config.toml
norm = "rmsnorm"
bias = "none"
init_std_down = 0.0
MLP neurons of a small language model. Each row is named by its layer, matrix (gate and up: input weights; down: output weights) and neuron, and shows model dimensions 512-607. Each number is 128 + 24 x the weight over its row's rms, rounded and kept within 0 to 255. Numbers have three digits each. A neuron's up and down rows have the sign that makes its largest values positive.
A block is one neuron, or neurons of one layer that tend to fire together. After each block is what it responds to, as a language model described it from the Wikipedia text at the highest values.

L5.gate414:110139146125123128141122142118122130109159114113118119115147140084166115143136176137143111173135130131116145123151105132101124143135163107160091158107120174125126128128088095165100132128100175126110123122112151137132119147137155148155133092091115115143132127096127116112102134154109124119
L5.up414:108113088152130170153102116152140136082138127121114110166175116105137080103141129102117129189107144109137140135131140137117128117099106130116122200118107117111122169131090147104136115152153098122094140129103150108120161125120139134119127094172096119150095173140126096101088158116119099095
L5.down414:130106099135174132156117158113116143110139123101141096178117093110125105185105137155106153132121131146129132158145091136126101142150142169146111106115143138098120157098108118127103171130162089141158161110129149135129155117126151147131104107131171108128089133125191129093127142108101134130
L5.gate655:121139127141132129149167141146123111108159122143139127142149136174144171112152170137092147168146122124087152162123118146124116119165160133167109138151107143100127141099170136130157121125127153139123170094129174134104160139115118141100158057112160145151102107165145134102176152073129112107
L5.up655:124145118108127097124111130119099115098154115116105146098107106118135112123153124174102133128166139118097138138141126162061130108136148120122152102112157131124126155127154108108166122145112126127120143148131115145164155163150106149137170167115124130159114095128075130090148174137125140122
L5.down655:121129106151147142152104150116104164120104092141072108097101127160126102128126136130080135143176096110121103118131093111069140116213133150118101068102129114157115113073138140121127164103099138135110174077127113155160152158181129100137144099131083106153163122103114118082168116096139101136
L5.gate1185:156154111153179119129144135112128121145110103170137137157149175139109169127115156161100113116151126139125129132122088103114134148137161157156113145151162147107100124145173171125125138131091128121147106096139142153131151095166096115112136133088157144130187165123154136153115094123122120114
L5.up1185:099152087104128135127114132138118124128095106109127114167111159121150134138152113111054122138083147129115179150154129130143106153172157104139123108087151094131120135157120095092115163153121116112129107114135207123113094149129116123153139091151149089170127102098109169131146148140124129121
L5.down1185:094120095134142096143109104144094132151091121131154117137164104121112192134086106081200135120154114107145119097101136108122125081132072140131115109139127121129142145135135155142096156136115148148143171127104078128159127093139107114101111122128165097139159148149189102144109135151123152147
L5.gate1824:166127101174141130130126130118108142126085144187139159136118138152146157126161082139122101105118095104116131125117101081108147078115117139199109141161108136158161106125119151135152096120111126110148104123152110168115134146130098144141157126104165098131123137101101157136136117130092142163
L5.up1824:130122118158115109088168106153080160110084125165096094138131105159159116144133106100104137144141128122129164115137125128175128080123131159105108123131129169125163138137113112121108135128124101123118138082120124090123131153115133136106126107129129125061121159117108124108124146102122120164
L5.down1824:126133111123136138096140109138132143128120116159162112090144136163107118115136124156104187118129150163174140092149154176076105174130135107136136120102166065139130116071111091081160116114137102141161082145119134068158138113156088133118151142135113160112138121126124121156130158154162109140
Description: Example-introducing words

L2.gate1444:152156107114148090113129162094108143127165135129109125120141117189118127127139127183078166104128146144138144087124128126147084134126134099133143135118148168108070113160140127154128122146090141140175144122074125134096173122148141148134118113083123139155105106114112141164133171091154130134
L2.up1444:108142162111126109132171092156116113110182183146091092138154140124094124116088164120116122128103085127120144114131139137100168082097164115151139131168096170134173147107153096120114089126112153104159151140095116102122115131206147201155122160095152097160191141151143151090134159087113125127
L2.down1444:089120106148130117130113167177126105155113088142114147104125114127156153145154139133099108106160110115086135153140120163100191091145117134064119129112154089102115097132116117138118145089147101145153121163106098148116142107106104154139144132131141132160124104119133152145146109135136191137
L2.gate1480:144099120130128133120121180144082151128115162129118093122118115117163140138121143119102124090124131131158097150146112194142103149109178202107098149085167153107123127126146107143100139119133109149124141139158120166117130136164106127108151106131145127134162136126123123136118083124119098149
L2.up1480:116112107114144115139109140156103147118124146120104133131127158135142116154146146099114128104127131094119106100144133166099152113092119157144120147112114168122164134168140129095108093130069154141136140144146129102118107176168126117145110115104120115141107164149159132141140126133154109144
L2.down1480:119144135118125104141160151153094171106128150127121078129160157118137142190127132137092111129127106133121122084090071162128149128093144156124116127117136118144167113122124095130133170117164112119159152159096120116147132153127141128132116117128110129153162096111211121170079094078112118164
L2.gate1755:143132126142109122115108147096134167157108151105105132101169133117117117146137153108119148117152143128141112147085125142128150137153132121105132139133122153138126114108113164132105135140141107157104086123170151124139121128153143150078113121112130105174112153137120114161117114133094151106
L2.up1755:156145146129163116164131132147121171136126128115103123132127098102112109128118128118141132098136093116169107076169113130126127098123133133174162168151075147127154094094126137135124108112105133110122171165135123112140120118166114143120145161114141106106103160128136142176103173129121154112
L2.down1755:120110099129125126106136169143108156134132127101123093098148118124149138179126091133133081151163091116163128139106111129159152133109151115116143117100148096129121133185130084142076120099103138129144146109112138052117154109101094091164140105117144140100149162130121125131117158134109117123
L2.gate1780:119097101162171148127168118141084143106143132164106080144129096120141134141124123114080115112159133140090109144171081093101131117097149097181117131101142132160171125138085137112131120080139115157118149151157094135152132127132103131155172102109130130168162096112135101103086140159157135103
L2.up1780:116105125166131131138127077132159105123093112146111115141170154155169113168149092174141169136142133142180171152151094124148152131115096153073136150136163137118094141125119127144115124143116111155106093130114084118116138125169103121095151146120100129154097111130132128132164150116147128151
L2.down1780:145189121145168122171127176171159155093138111127136135130154084168117162135150076132115136100162078128160140097135131108111097108122173141102117092155127120158114102141114111162106191102142136148185140125090133162121117107130104129143147165117139157110116108074156107107129138121165141187
Description: Example-introducing connectives

L2.gate141:119138157118121142104100153116167130098133136136141118119178139105122154164137110125152144136098187161114146130123087091140137105120170089106129132140058115105096155094168127143159138124108160144155095161119109143173101146138148123131093083109146097134131144117123129127126131119118100144
L2.up141:126140165122120138131170083113125163153113184147141130143105090110116103136116148123114148125124121110124171141137153111135158138093157158100135095109147077112126150150152164137155119102073124133133124104152163115167121149120136132142145143097099171144140118124101164124128095145136143092
L2.down141:105112092152120115123118167071138165130139139101122151078105133133103092101138140156095120111167117158112195170144149058139127109109151142131129125138108112105153095122104121110121152097134147112124105118125164136106090151148105138156126103108186156144134135048139125137115089110143141129
L2.gate319:094077104136124163148148099168151159117149125162093119126111140139132139139149130180156133121109115105147130082120134118156088104165125180141151126137075098127127122122089171118114133110129109123134116143102125125105182082108130128153101073096154113155129142113143175104112167167148093120
L2.up319:100151105120101133140145183178118150114119115147085154159170152154149161123109146108163135148155112125124160107129090142170124147129124098129157088126136106076153109131131158119186146184113087101083113141141119149133142142138157138158123114101106115090165131122114171112124127139126157123
L2.down319:132123144113137164169147139127162129125139114124108146141138153123142120107113155161152153112120125122157141152119127132125177133150108128146107145176148098121156147141130135126147115155113125128116146148122103138128126156149134120135135119143079118113167136109091137100174129147125112141
L2.gate1449:107138142166123124099102129109152137122134105158134072157098140144133144110208122154135138105120117109117100101109148143116147121141121134103154127137101173141115094164120141136146084141142133129148119145124154099151136086138116172140113075149126153124126128129124086116107113147141111142
L2.up1449:160136084101115123174147196113133161127170124122145143140123123135146143121158158126112097159156083110181136116175092118142131126158187131115116147135131125131144149107158128093135097155127107104107131079115133145123116142137125147161151092117142120158128114096132136110108122131130165115
L2.down1449:089142099142145153117144088122125135141153078149138146129138131129139113160169127134157139095126165135127104118147124151103162094151120069159082134112117132096137120133123137103145154133100140127150101127156107138102121131141135125113111106134113136104147133124138135158145124151120125086
L2.gate1523:165117107155153168164111093112162157142177121124175118125125094152119160100107107165104118110169138129119149137126151074115122090112128131122118118140122174117130100175094143159125146142118190132135101103123137129162130145137157147162110133101139185145095100100137133123106152114136125126
L2.up1523:143147094097122184183166105171105133127134121152174156102125111114149150157114145129068133115145145120163117132131184090077079054138136082163171112134142123098107146136162157121109147165098145106135132090138084125150138102139104135143159136157149171095143131104118162125110139092138177135
L2.down1523:149109101124149137182155135158071166101152131115129137127098139112152153156119115140155113130187149118180114113113149123130177068125145093114139101127103118188131115117115134115117114133099132123172152086131117137111144169135107087132155109139101129102121133121133127144142149162133111138
Description: Word-initial capital fragments

L8.gate1921:103117133168060158157160117152112106128099145156119131167132127117091135119137170101096154156137134185123107158103162157139110152137122149132130138156128102105151128113148110123090130155107103112151113125105134118092134120113174139081205110121147103129133119115139139149113131131135132119
L8.up1921:141135147112087143127141149174146138111121154121108099194146127126152061132109131153069123131097167123151137110138130126136114107174148102123106137081086116109111075135146125133115118119144071158126152160145116148101152153154100116107137151180166134129103130100162133128153126083090113154
L8.down1921:121130110142135076125135145157175110112104107105129136125149120126107112138123097119146115091168145157138127128087124114121162109114115141123152128153131143123112101099150140157125110098132166110177126162137165155144085161107088117112155122077175139151161127147123142092188142120122121157
Description: List and section openers

L5.gate255:136134130137145178140155117098142178132136139163161136140151158141135130148120128121155110138108129157125106137120105119131139121143136140138123121125110128143121118092149097147164099121129136112096086154092109092149118129134107096126203147129139128145141105116107161111130113127130109128
L5.up255:126119132115136120139111135092134106167081124121123132128086139140101072084095147126122156099141180087103074137160150121109119140118108158068124148119112059106159154131100134085149169138129163128060107121148103105121137148142111127094148131117088099139124159130129089141140134158177141136
L5.down255:106100099107095117075137084079154162152111137182145142133165165099117105133151118134152118121142155108112143100169124173114124129164090129105150141103090112104134173103083143096159133117097087170131137092111137145151119138133090113152143143155129119107094166121125171117126143151112128082
L5.gate1419:122125105149140155097134135150094146179102133142105143112168150148109150159177151145123133159155148154134129135131129125106144148161139094156106142153098147125120115114139134098159128136103130156115115149104175098162081183162105162137135168099121103097168118113128166139139153102104131127
L5.up1419:103128138114098143135109091142107095142154153148086113163127124103122136146140187136142085088114105138118168139128098112153132088144099107131064136127129119138129107114095118112143166107161108118140127143111130124169159147157110112129119127141095139124135172137130121156086101151126132168
L5.down1419:128104107105131131103124145134116144180124113174151114105111106132144152174112112136151134149144151117111142073144146092117140141103146135077120108114168140108121113146149114132099071159162149137147116141136136113133148184104122093096165160131102102128137127149171126121132137130134095111
L5.gate1739:131217114123170156162093130169166142133159084105116114111105108076145122101110121116124133111125147140115119152132144142102125131155126085158117115182113124086166148136140118144158158114123140167132145132119154112153134097169163154130160151156123123149146107120108119094093131130085138107
L5.up1739:144130104086194119089123113105149132125170116114132132177136090080109106112155124133106104091098169156139107136130116122132124110167143129149090167155170122149151074127136136134181144111069139142130185130132198091140114106131106120141118141132085126142160132185141109087130110137126151121
L5.down1739:192133174104120165120142102142154146125130098139129163149099148075138157118064108148109115139143142137122142134125172121093194153096113118110157182165152155154145158146143128093162127101133102155160138095151131134142124141165129138150151127153122095159108137110120110130143087155095145150
L5.gate1981:118124117143124185099197145149135193131129151122099110126143118154119129149178124116154110111105155122097160098174094071098129135147135134119115157116123148044064105173097146154158090143166102140108179131109131106121146129117085076136125132145125121115148159080129157160119130112094138140
L5.up1981:129102131129114134140117129144112119145148146152099125135135107134135120163135175148120147131156129137124136120086126158190146117142117168070119115110115111117098133110127122103118169142115165122147114143128129146099100120167097135104094134174121149140087168132120133134137109127182073162
L5.down1981:124147148144145103096097114120126142146190103157149151164137121138127153128159101127107144152158106130118133112129108117133159126111151148097147116152152137081102134116105117102094113105102163129176156089105095129105042130128145143118121137140167131111102159143131121140092127113091112125
Description: Negation word "not"

L8.gate1449:126173142129169156152157121174149172124162125120091145182137139149107127090163149160129103117144089154166118178133138114121135103124162115138092163157152116109101117182147132147130120145129125141113124094105144152107134123145144098148158097126175121142114113119099146122120138136150161144
L8.up1449:131157145122156139130146090161177197100165120135075159158128161126079120091143146152138089128134127142149117167117101118137122118091113161144119127145153128116086125144123177145130094103128144124109159083125123187121148144161138114133170143106156123121107135128150130117109110120137136128
L8.down1449:181127148129135099134144150153163127156172145078119127087127137106098086148091128128093121135146110133104111126105126136119165105109100173132139081119127128130119196087140142109134146090147129129070148140107117138131130104134109121108187150156112141114126141121146108140144132155129102110
Description: Clause connectors and word fragments